From a checkpoint of a small transformer trained on Wikipedia.
Size: 3 heads of 128 (1 for keys and values), MLP 2048 SwiGLU, vocabulary 19118, 64.9M parameters.
MLP neurons of a small language model. Each row is named by its layer, matrix (gate and up: input weights) and neuron, and shows model dimensions 170-340. Each number is 128 + 24 x the weight over its row's rms, rounded and kept within 0 to 255. Numbers have three digits each. A neuron's up and down rows have the sign that makes its largest values positive.
After each neuron's rows is what it responds to, as a language model described it from the Wikipedia text at the highest values.

L6.gate1684:163165127063148151063098138136128123105129138131159131135144152055134105131142083115117147147138163150135142166095115146107144156123137117142095125103134121123126148138127069138127136171137161116126152153199125128104162088141111119100143108144143138117180120096135132150127120112139160134147128157120120133133102131142092119139117150162118130155128144130089097110121133167127142112151171131164143162118119115130166121171119129126150095150094137129172173156164137133158135098117134129146131147128153138112129089128
L6.up1684:088150118150136119107132158142180177150115158086120103134128125087117094100117140121146125112107130135123126104156120135104116135158118119138115072128102103162168127164123161148084151120157093155138132156147070077101143067132137125116109169124124121150111127082144157149145112113141162109136098138136113097156145137116137115124102116158138135138108109109091141119134161130102096111120132150108140150119163103125159169114092154146137075159150122118099119111123089112175192121128204153125155126132129097084137124053
Description: Outcome-slot prepositions in results

L5.gate911:100146129070163082098125085117140124135107134161100089133117173116090140130130112117141133106147140122118123115131089144136131137172176119147162152114148153140147117137167161153106146163100154140132119155136124128127157104123095112131117106127157121116112145125077125103100102175160093119137120145130150170105127115112112129127133163156138130156102103150201141107146145170138125142119095155123137155162128162122108070153117111138148126121157075156115117143142110091125102120083141130137095097125151130173143112149
L5.up911:126103130167142141110137150112152193102086137117139165125097133150120150120105156134111140127103098143114155159135116145134140137117122150066143100107097063143114118116124079087101140146122134142150131142141117105067131125122125110153149165149086095146124148164135153143181143070107104144115105111131093131108145129100139121184123081165115156127112150075098154153133128130120107149105117145113113164076103158090140159105131120108128104138145097149088108142104105137139134110152119089148103152136098119107123122068
Description: Short consonant word-piece starts

L5.gate1671:121143111095062099100095122120145120135114108135074140129132128108104170140116109124122148089121098129112178104219096120130144115141147116130160154163093143112139124132160138114135098128135114123114104104147085134126149107145144127115118145165128100107171123136155134141096131115106099125146118136173181127113141092150127154127144081119165103170164138119117124086170159128132164151134140122137136074164133108121113133130095172114147094129137099135112152131145149166136167138135134140090107101157174134133148140126
L5.up1671:144141120117099115123089143182168098125197110136101122116174146137111154128127128138096114131103134170114129134147142109124123127142086132111136133119121194128103121119133145115114127149122132147145127111110103108178135170149135109134115126151121124136087105152080148117154105147116060131108101138111158110153119106130120141159149118137136094133116107133184153160120149120136172087101139096098098136139115090145123127117101165162152103124170112108111143117137138130136119104117107161121151164077104152144131108084
Description: Passive past participles

L10.gate762:149100148116082143134134092116102111131179090094156113171146100113095120122097152124122116084098141154096135145137155125097124124119178120181137157132116167103137137098112146128159105144102118142142138141163140095149144112136090125128104114123114126105152137144136176121083138177144116107180127122100120139074120115103143130151119145125150132128125116127108150173121160161118122106124081137178140124102133157135141138126124127090156143166108142134091138142116145109076153115106160103101118077102138108110103149115
L10.up762:115134161076136097174103164126126147084145134128114124128115144098090139118098143126094113065153107132119128183129157159159178088120121111115129163139135189152149131148112142113105138165118158154133147157121105111154156126144123156144187107125146102140100164117123179123129082153122135083103118112120117111091120122122110134121152154140136133115113159106144119096098112144128117185115096096129137156133131166167160115125074144142107102133123153106138086136125127130133138093130116127151109093122124097161133169118
Description: Split-word "f" piece

L10.gate2023:118150102118128108145156090130128112121070157109131132139125124161129131097123126093148130121120137158156084126094123100121108114103153129131157124074101140138151175155140129120142115112157115088122146159157110141132114109123111124124120106170107093113142089143118138115134170076125082133133164141110129147134146119140141135155111174105142092086075138098122141101095097134148084136136121128136118135138139124102154123145171077141161088130144121134105134121116146126161142154118108134122142148105146150123135076072
L10.up2023:134144119093105110144125139145123112170122109138150138156123120136120146139097135132136093121125148173110091164067118144133133153137171142124151144129110151125148136123113160084167117167115129150131105118184138156129164118101117136118163125168136114060126125122135109134085167122144102098137086126136146104107084158099124129088144170161134124124080157125130095171154133165123123148141147115137167108145157155115136148160129105109101078131111099139089127138127118080182130132111171125159107120109149164168150129109
Description: Split-off initial s/S/K

L6.gate843:136169115114108114151160119129172125140101103142112123126165083160164130148138146156094170099134119133122111146142112092114122159132102094136152135112118144144108131188148118108113122149106113097101122131138149124134144119145112123114151162130123113102128100132141121131101165121114120115143121138163106160150119135090150091152148114098133109150107126101143094128165129094146106171149113164166128121162133123085122135091127150143122083160156126111098089143130125159103152175153141104104145121133143188146138115129
L6.up843:133087147111080135113103132104116152135109109106111167198135151126127111148119107119125118122114095143115130123148122129105145108158122139105142141168145104151118114147127169108158134096134122078111153147113108127116149100158127143165141150104113090161173108121096126126177127169142112129137126130124125130082129105177187127169145120118132154134162104126089112139114125166134129085117128111127109138118111115130173121120112142119124123121103166136149178110132106164083130116163140152164151122140102170107106140138
Description: Verb predicate onset

L6.gate160:172127141141149109158135111139141094132108121107115105136145099120124120123105103127123168145125112105075172163119120131143103120155121096146157131127144139110097146175108109125127149132076149140146156132156130118177142116143138155097161121113088135126134116133162121117132158137100134074095151118138098144160117130129132147119151099123178156122121148116112131139094146084129099116125140122131108112112122109131140130151111133095097112131111115109157129114128111125133113116166145157111118180130119077142127140115
L6.up160:167157134136157127156158134153130111122130126126105120103112069137101127137097111159127158159113098115093188142139144107146107129146132096167132129126145162139105142149114123112150154122103123142143145096132122137156159136163122149081167133164066134131117116120154128121097130126103102086111146149149101120161124152131120140129150111090165129156145160128115118154115120109166080129108177116091113132111114110132147135147118145095094119149139081111148101111133098133121116133135118172098093173112111088146130144100
Description: Prepositions linking to origin/affiliation

L10.gate230:129100117098163146122132149117116105123159143141111129105122093151126159151147101105136136121122174110114093154149064116156076184140097112129097123120120137142099104099162141144163141138133087144125157122139132120170140117119151144127128115163137110080143089075093107125124126147086149107129125122151122146138157132125168125068122171156118161101103171116137090155146123099128108122138134132160137077120103123097135139147148149178092103124143161102122090111128149105192122147138162060113117167157088141088146168155
L10.up230:173121145133133121134130141159116111143134118090104151123103125118126106153162110104103140106172157111117143119136115150146092155146135134170157098164125130144096113138122133100120128182150126137123142136179136112123086090139124156096129154124167100116139138138102106132162116156106122150143106158122143140149136112115155139120096116159177117109110128147169111130138128107080081103123168131113100091137140083075119145129150143146122111147131138140166144142104140156181103141132103128141130162142127090098170167148
Description: Prepositions before noun phrases

L6.gate228:078140166146164142100119102110151149150134109111148125098129149188115087129119096151075125135104117128104124098121135108099152170142156132124141113091132082135101131109103114157131188142119102148125127165109115128106129100129145109148108151157117185112102086122094111152106140135071121101137114148148123137112126141087154144125152131136108100114120122145129153155098140140129151090138105149156120085141186117171166128146062044105122120119153122121102126117075131132109132113111108155157135168138137114127123157143
L6.up228:137146131140143077113095114121093115134118172149125129162080132105152114135125115149146054115101156163123115110143145108090153155122140175083124131092124112120140173103125098137158170121139069152158085106120134105106125100086137090142095145091091194135109094127069121113091176088152092144139128127165088124108131129137109119133139125104125106120125100145129133135150147127159157116094121142136129120111140116155154135126107117118158140112132130112091139104101097130124134124104143121119158118092157160112148136160
Description: "is" strings and table cells

L10.gate1182:163112159120201127139123142079091126123101133105147111116121101162119181100104136133109146114088086146090150137160116124088168161128126158140170150134098137118146161105155125128150114126148110109126161124106164086142162108151103080104138101115143144146117145128123179160148112158072132113130200128121136156146094121123082120131163108125122136112135104111115126143178104124124089091141129134110106140141078091128132086125110081160093125103128115089141105121158114147137157113131086157129103146129117142159095104100
L10.up1182:167139093129165077065160111126174148108150087155157099118120120175128127094169155148119132147110144109130148157160115144123145124134128108145133119168136131080142108083143119097122115126170156111116131099152098100126094104187094111094140120180131119122130172112131137087109118130140113091133126093100159107123111110101099103129129130160106135098119114108081113135139135127112152121147171145132116136163113112137100176080153124151101141089131129129109124142119112095159133143100120149141138097120085090151079137121
Description: Sports stat link words

L6.gate42:115111121097156139119117123152142117081139146133159081122144117141088195119151071107106124113124127093133127114133135133101184159147149112162200112128125151145114175168177107159128165120130140130174166148108139121149121106134120113123137131156128110161152172149136133147119161150155116143121132145145147139153095122118098121208141163127134124081154137122142091160134177130161102138100174109131106123114105119130151117112173099092118152114112104101135129139126166130130195131177159112088100135112112080131123114105
L6.up42:151072117101121140096107074121133137108171153101150078175156125134093156120147050115140144156159124144111149132131116145113137166105096143156174135110115162135141156130119107145057187104132158107139171158123138129139129097126110115122148099144135124140141170168120121142157151152137125130107106110139114112120149123150094149160121152068124099091153115133117130161066198140145137158117166100139108104134132149164165077116175121095139143146124143148117122114123162152135179109162109112134157137158110118113132108129
Description: Before a work's title

L5.gate1241:075092126133105149128155169119134136139166118113105177141122135122129165099095143151112134127116130117121173109186177131158101079123129085121153106147104155083117082133113135093141106145080128140147088111118187108102123083139115161045169152102124102133116175116167134122133111136155147103110123127130125128141147124090145152101171118124147148082100164117132139138114113104142132127134141062136159128117128069113167114104094138131154128161143171118142195136119115109117174091095170123136140140165157097114107130131
L5.up1241:135169097067147131150119134139105081137129118155128128127146148150145095138145144146138145100138137152135126143134137087138164169136174175105097144081153123119114103174119113138136130101130118120158141147134126111135164117147115055157129168118123127113136108147126129145127116148156133135148107116118128135159132130142168107160138164119119061138152130130112141135137143139182139130109123162135088108119108162144105134165111149096134126143165097110163078057109136130130173132083134133071135122133092134162166133133
Description: Preposition "at"

L5.gate453:107100176144143090142112137136121143103120135099153095089111125114139163158121116155090144175155141163163182126114100107160111103121139112131119133112110125135126172119113101129138169119110095096103154135095159096139097200126121127124144176117064110135111136156111089151137134137122111137136182136134097120119101102085121130112122127100095163115117136126089136108117115117126157095137166123154153127158133124132087139152069111122136085187132098142151130141105146124115139101115085134140140083097123116154087157122
L5.up453:110132152127110150147140106125133163098127161102115113112160147105116146118103154166151114149131132153132147155116088106128128105142164113143107111096154114131127168079113134134146150128126113139116148115120128085116113143117113127138116114135115100125082118130119132157153123120141117152117146128147097151140107125102122081133103116139066098119106159114098110138098115122154152085137149104116106124114127135109091093123099119164082088150150116172148135130105121111124158130098093116077131086092146145133104137128
Description: Subject noun before verb

L5.gate519:153148149091144137118130102136106121099113127114149074091160086136114107155106092127124174153097098118165157140133117116143123113093149111131095113136107134127119125146171124161136124133121108162099142156129159099144125097119134164108103100116136121130149134109153168099141128148112076165096156116168177074142147106118074127148134138105108118142118193148114145170174124130123120144151087109133095107162114128134112105133159151108154135120088088084133133098093129101125102120133105102127118151146147119117177155164
L5.up519:114151145138151143104127090139165144129171158125159107129100101139154122139151104095120137188138139124141100115111120091172099130107161154139079116114135133142110096109126101125132120109148130133134117134113142069109120146135141109137155102142182134119149114136111108139164148153125139102155164074154173163140088124126157145117155138136113090168154144151101160143159110087122150135146133132134120144155098106100141151137108131148133131126061121085140147141067117097134118139132092118150131140139160131166131153093
Description: Separation/departure prepositions

L5.gate1354:094098148128122106116097078144113077156117121134139135103139122102155113131136122165126169101131157153081103164119142141082108112122118146141154138175115120117166117136131145069091164141095130127147101162145149138194114149144121123089109088144129130095122141137145127145133144148103138108146101122152150149130124158128118121132097131132132122121099114158086107111123107138099146104155123148082155140129131113133123161129115158114137110121130175147119146140075163083106174077111184161165087133150140122120166143118
L5.up1354:111067126141112125151125108182170104146143158128130142167155159121160126092134136154111154108130123079139120128135141113119105119113124150155164146143105118110150153136119130072132156175077093134157098118145122124152080147128109141117068108123116129098145120141160132137108118108118170150148124136150116136149131111098109092114075129135124119101121140120091149135131132105103138118121076130119149115107142185099120154139143158083134121109106157134147117120112145083157148070108180161185111073128162119130136118094
Description: Word-final plural suffixes

L6.gate1470:149141102104140125135146133159129161129120078082115102114095117129138098178113121095114132113152173133096143123123115111097129119123117156153134122118117106093127102119142122135106101147113106108103118147101152125143161150122132161156152121129127113139161132097134127099148103172163104117124170150117116154144070115158107143140109109127136157135132094124140098151117157149146116128092134111143159152107111099078159167144111129148072126142151132136101101165105085117081083076111103096108133113155108101110144142126
L6.up1470:128160104113135138114138092127127125142098106123103157158142120169151125135142105113125110130138113151132112179135128106155084146141111145090111144150165118173116158096144139103136120170095146168142112120111119138125160116145118111089146121151129131129109142129127149132155075156107140151087149080097134172161104122138119157114115117103150133101158096135138119129137155136166124093066093146087099133133147136141205112161130067110129128194147108148122159095119130146128075114166161123094123107146140115117084138139
Description: Word-initial subword fragments

L6.gate444:110121145155105156120186144097129126165121118096154117138129112098113121089153134140098148157138135111129117123117122172110145141094143106136106094101128134159100128121087120077122120126148118129131138160147132178139131106106140140162176157096156120189145117097156110143109152139137105129128074136080118116127108095150134080116109102109119091107160106125136114097145142154134105093144096112129163108112102124162170127121174121143125104092109167109130105173144194142136094103106104142143108137143097109119148124108
L6.up444:159113107113130085117139142090120112102131124146192134135117107151102157133153094142076137121106140135121166133158120117125130096112169118132149152103112149154130133142111119107170134134096145129129123128175177113104127150135157127135113119125146121120142114113110129096092145134127150104123142140116128161144124143062120132145140137112116106119151149146136143131106136124120147124113062122084136139138090136138137109110117139124101128111136140134155139123144145103139114129124100114171102114132126132132137102131
Description: Quantity determiners and numbers

L6.gate1800:124094116172140097108139084135150116107117141126136129109159096157110139174086133103123141141094125148168159143159104113101109132098127202101122096124173140098116150134128141128141093149164139160140163119090101078105146105087154143159161115163130114151123131132151155068128100118145149128122123145134112142104113118109140115149126125095123133102145123137125150117143090092127139102105099131144173138145094113125128132122115095114105126073120148147137078085122162156107136154121148153156125118114109103183134105171
L6.up1800:158125131122122134097126158094124140122120113115125153122117103129129129147113137118176105117168148176159135155177114108128156139092140156121144112109134193119112104103156149158130101131119134121121112145121133120119150129101167098156151121166144131128143122132147125099088161141170146107166112137093114117154085122117126154139161170107155125136138167100121102130138111119150142104164131085183164140131061119117173161121126088105071150118110140127116092106134156162132180132121122142115185131096151127146153135155
Description: United States mentions

L10.gate2046:101088137103095079121110112153102139131145105148122148147135152147122165077157156139093092116155139128114111087123133147173129182120110092136133138114115123112088182150149156131137178137115122173130170122089109116133110165138105151115169167106141136122114182101117133178112121141100136108132121109168121126146077139124091144128127099116133126148097107124135142103116125147160071116146139075135146087117165089114128109151088082128126121080139131166093161144127157116113116153159142117160132144133133112122131152165
L10.up2046:153121121147109085137140119152163099130117083148109130093164142070134145169126113082134138094134146106147084117134138152108161077123145089097109128111189102088132150094182132121142130119151139130108113102113133099186111135113115157135145169108144081128180114131127122139126136113136166162121141120175103119146128122133102164123096140129148111101138119150125145150094131125126096123131153115093130094133115086142105101143127142133170140131137117109097124190130090097106135143174142133149132117154129071139109134144
Description: Before a title name

L5.gate352:091079143133113160109129146096137132142118111121120153134147107116191138148128143133111157110110153082143125097125133141138128110099204165093143125125087113102146100103150128091102115146137143117095114128151117172117125141135092113141127122132139140156059118099148141113140114171101128108127108138146097105126088104120130112108117154108097136114158136096114105124126100101102166156089148150151095105109137165152158129097142101107114131101175160132131155158109103127127162115096166093150154123121125112109131191103
L5.up352:140106101126127120111156098120132119122126149142176145125093115153135118154156170089120114111126115139114119143129137107113141122143136143131071145088164129122149165121144103148120106129121144134134127154115101181111111093113116167136134137172139111119138160116127102098156161181082155139169130153154104107088118123107115095092112133139143140130125122139094114107109147119122169131122111136146109117128162142135173113143124148132115176116186139140110111135098094117091125132141146157135096127117147137141113147151
Description: Mid-name subword fragments

L6.gate740:136114166134141140132162149131128132100144113080102114186139088145136155116112140132105123188125129170100142119148100125106052170154163104105119117128167106090108111127160122119136120121137098117155123151119108179128130137151146072141176136146101105123104103111144137089157162148135130119125132147146104132150146073128140132113135118106083184127138132138144114139138066143091185134102159106140133165151087175128159116129157147130152131170126135119146117135178112110101104113152081136163139155130120060117130142112
L6.up740:123103143125132115121182159118128120112139128121136138124143119141133156114156111138114092194104111141130164140148149134142116148135192115118100144131176129097128118130145134111118092088172129110159131120088145161133126120133131097087159121143100107086117136116113104101131184133111119094162097137103119148166141123136162098116114113097112162145117120129109136138122119150111138168103139102132169180105085128095098124096140151128144140180141123116116099156164113121140078128156144121136133161121111115139131169112
Description: Relational links and compound hyphens

L6.gate1366:141123177116087133165141132119114157106138154119102105139138141169095162090140134158095136127145099116137108144136107107106097152140126092167132126103123140132145123061143110140130168095171102119119118119084110099157098135110142125137172132132146082108086131119158130133139110111115102158113155159169123081120106104121128110117134167155141132136132136122127147089138134173168121078090127152114127162109087127118122122104134170178177141156170129127128124116129090124188126125160142117178120115109119137147136138140
L6.up1366:150092135171143115166139116145122109096149140143090102170113152149126143111145114115140144117104107132131093162126155137129126169142152076141142129102114135110153160094140138123108159142162142118131099119092146102125117137132150125154140115137104064107081093134155145133142087148119122171114155174114110107170102120115153115140100127091138115120136148129126167122152148150118139137093169144152154102115142168115156115114135169159157129200113116133125103154148142140121094133132111115187121135102117159126125115138
Description: Compound-phrase starts and name fragments

L10.gate1466:125135112137139152140122107109151141100133109105094127135128122154145154120057120133125131128141128104127154124128154139145127126124173095119163152136125114125166096133086121113119144159133147144173114177109128100126122118116105118143145122171163134158119131086135141132145132152152110145149100116104157142168135118140124137143185103107146121129128096122122094142142147097126126127143127147130170121129109107096147167145157147180098121145125144150170130164135120093112155117177165149134136112139093117136154125099
L10.up1466:115121122100131143087120132101099124126113165144117103160149126110151136131157137145170127135156181103104136114142099127131170130092125112101167155146157130190121105096140150140182122132151137100135107101128154105141121087128119152112167132118107143122135156120088095086141108126165121188176107120077119141143121131135101128115178076095094082149130138124118136112112173105144116141183119114170121111121143137116170134123124155126131114125120121123112116096085141111127137105128113138108107123155124179101094124135
Description: Word-initial fragment tokens

L10.gate791:137106161086115126141085122131124120149138085180120123100132139114118107131102119137113135106135103119154071096110115153114128112124112172153142143161121100111114156114123110153166165135155100117128154151115165121146084142136135118097101144132122119119114131119143133091089147126127136117140097109108148123098121117116166119150123099108156139083140122126108143153157111138164111128119138082144106136069120137168101122099092107130126117128134094139149105130163133085165128136090132148143114124074170146126122139154
L10.up791:141109136157148155127104083075137113159129112125156162090138163143107119144081109140118123119141087125137131146113090123146150121129110147141201162139144133093073150144129159137149146146127079103103123125156120086109099162130165124145135106128136086138129140137135103120139124112152110107134124163142120122121130117149134128123100137136124146142094108158111123080183070136148152146169123093145155133100099081130137165160167135137140107119095111167127079112082152127159088144131076128111150107092133164107122136145
Description: Predicate word stems

L5.gate448:133114114165155097110098113081169163173125147139137106135153143111094149196138141136138158105111165134114096118150150104111098116086101108124140124098086112139122146149118112193157111110140108139109134125116159102103134105180128146145175129102112148109126158150099079170138127081123142110150155131128079098139110192139126125129153082152138120081154139153108160107153124143185128105152112110129151069147152144158125170143130085135120101158141116158161115112137161138086142065124144128099165161173109136133162101137
L5.up448:134147121169133108092120125137150140146121122138108134115161160103096136160138116162135111107113125103133147170130167129074127068168156140140134112101127133118115118123119157141117124111133115106127150099096187104135155142152143124127138125127187150092113171120112162136153110111124121106128147125130081154096166132130125193154147097143147102147149100109085122131147147133130129109141150103199124125109085092148102121126145123155127126127132111116137121087154111167140119112104120105105184138112117107145156082173
Description: Word-initial am fragment

L10.gate1709:162115119134131159095094114143143143156141127163114097143141150154140109126146126118073139129069098149154158147150125143134137138137130186120163101153177131154169122161106111119173113159122092084130098094107156094098161124129164131144150075147107122109082112143125115126117138121107094136117138172106128142149107078121102117139130123136096147139088101116109121138173112127141131124136130123124154096162107145106127141101101121164118129135133120101131152160159114140128157137119112090137120142077104134129151102105
L10.up1709:134134146131124098123124089155137143149113137160157122122134166128160137074158086146092090135088047164110098148103094175174139153103077169133159138161137104109142150173111191133144110103107100081135091072138143097128101140118130126161155107114127155152121143090136063134157121155130129121133139125121133121152120102137130129142134130128131129117102133100128107135138138152152144118120144095157096107153141088123110117125089100146180142112103155121125089113146158139112140122139072109144097142112143106126111121124
Description: Copula after a subject

L5.gate1439:139093161132146131104121119102113117156164151158119170105107087134133107151127137084140118137124112155095152168101089179127133108109109095145078130150092128141100159123105130160128132161154188130112160110118114104120090118121134144117144103098114152103087133130119183101109144087178174150121101127094128145140162098117132145141127135107154144113112138133117107163140152165116060129076104099150136150165121104103167134134172113124150143166165098119123149133119174133112088115117143117134110140150153121098139120126
L5.up1439:157122140126114109127157125079081111130132151155168122086143099157098113132111105084103143103117125138163091127105129120148100148137119164111103130093106106135159165094153153137104141089128119119110131159134117141106119149118138160087125104151140147129120162125134167114132112119051200128164147103145105134112136117148179105165139145124151156147123117105075094150130081146163085131144120118131175136115140069139121114140158172106142127148094113174091132112111113109168105140100098135148104156136141142150137158123
Description: Country-name abbreviation pieces

L6.gate858:097130121175103121111068130116126134116108117170112118120149126149134112120161171127139123130120137139151134136112114167149116137131141136172134151114125104114141160141121135128068133138110119111110124115128148121120120165093174178127097174104146140163074163148134088175125102132087131088148163156105105179140167147119129138121133130165162090161094137105084159121144127106114133124130116132112155094109156103149098121103144129116118125137119115130137143108121124144131094137056113131131092106134111134133101117134
L6.up858:114144131132109138100112127134095110109102132130126113115131120119106108116133104147127135172098129125145134143090102115120102114134118120119129131181169126164085121071144157130100148152149110094129088118171158164116138144115147106149151095153111123151108170113134163165141140187113142134084140094144110149149137129109108151138120140130126115125122123120134162140160141100085112151116154143112146117128141160135152115088164129139121145127154105098134130127132122143144121114057066132164105126160143142083096162147
Description: Surname as sentence subject

L5.gate942:083134149152152130164118136149087143160129100130133063131170137122135134086106137153139139164124106109156097148120122166135126117142163116115192148152142125182129135069145099108099152175156133098097127148162114099161146086160120139136124093129157119144174158156145145126115101142112128091155156105102098153134086140146152097122103112151143082086102158138131118114143093117146111125174146147143144124154111075082145143101156102104069104120083123108117147121129142136152134127102124114137113116138130149143149125127
L5.up942:087127158139133162135132100066155106148129114145103140096115128128184123113131127087146152150132107082127098165113111176118118156139131130111119116121105142179074124151107132142149146143136136110143161164144111083130133142090153163117127086118124139106122174155117134138087092163079150070151129134118097120107099099070092141137125073114127142118080132170080149102152117132128143114134077156105106144135124105145115156102124098132138142135113134101127149149108113115166160133116110105136128106118111125123145145113
Description: Connector after a name

L10.gate1583:126110122148116125131135126099142157087124098110150089125135064138136107155130130093094117111078127145120178099104122147094139148154177134142142120132133173062158110157128136115139074109118186128125193135128128169149120112100118105148142121092126132094140153122120179100130174148144100125139105125130157149108127123123179102112152116143165126151118162121108152110121126091167148099124122144126099100129137133162106082131160067159121138111133088118116086103111140115155159117107126143141134137151096110117149150098
L10.up1583:146101145130138129135135162111129115150128172097144110172121130130135147175134109104139152158146148153146120132151094131073078190139140130156116113153119135144135129125150124148093092110090114146134165172145086115109121075137185121125134103125141101119116145126137161122158112124156102080175109164147124141177144188134176155119164088123112180138129113094099139134098154141118176144125165093138128075092155125111122135119166143125124138184123163142096166134158119101112166168157116125128118137136125114092126124110
Description: Narrative action and relation words

L6.gate1673:145143139142110094130116134099151133161115129162139139137127069116126133119130169123174102131096105148105097143094086109140147115163123148144180114127143124133113115137111123154127099152091119114145091106118125170102094142125085115131112129135174103138137136179118153159127148103136114125102088135143080146129121118105140156125136185148134094121126139135100092154117126114099116147152137104109163139153081099089169117096137133116127101126138143104157164086108107141160154137099130156139155180139102141108071122118
L6.up1673:125130135138104091136107121114167139181108096144145141157126118113098137120135147119175100124105112151094103127100101122142133090155142154167202101131120118130118095112084109122141141155103104101138102098126097160149125156108112135083119121131153145102122134123121122153091184112112084131086067138122117070131144127105144126130142141142140112142094153122099131158120147093116130115160148124121111164167110117126140143127146164140119108100125145084115148118108123095164179139120151148166122149136116113139053096090
Description: Proper-noun final pieces

L10.gate318:126142096123122113130125068142152131106069140118101143143109098078106124126128128117119116060141101112139172114165115124136124119100106123127157118091130138107139084090136166099055157122170129135116122129100163158118123115129123159081124181100125132145078137132102145129125164106090145125077123139153132107168142136127139132115089074136088129148075110133128141115129122093148185145131197147141144176128169125114110166114167128141155126136098134102092115129167090094152145129126152082156144072140133148084099111145
L10.up318:149073126131126159121142099119113134105134113122096113155112152175172148172090115137115142141132152126150124135122106139139142130157129138082139174114139114115163126082119168104117164156145080113095139102211095119125119116144153136146169160139125087129127118142128120135135133127151130127138117153138097126129147149126102081161100132135128165105133161138145114132127109139135172130153123130091150167123163123119075138187130111117154161148137116087142112120150096131182122154142112132137119097163123130114093109124
Description: Name-final tokens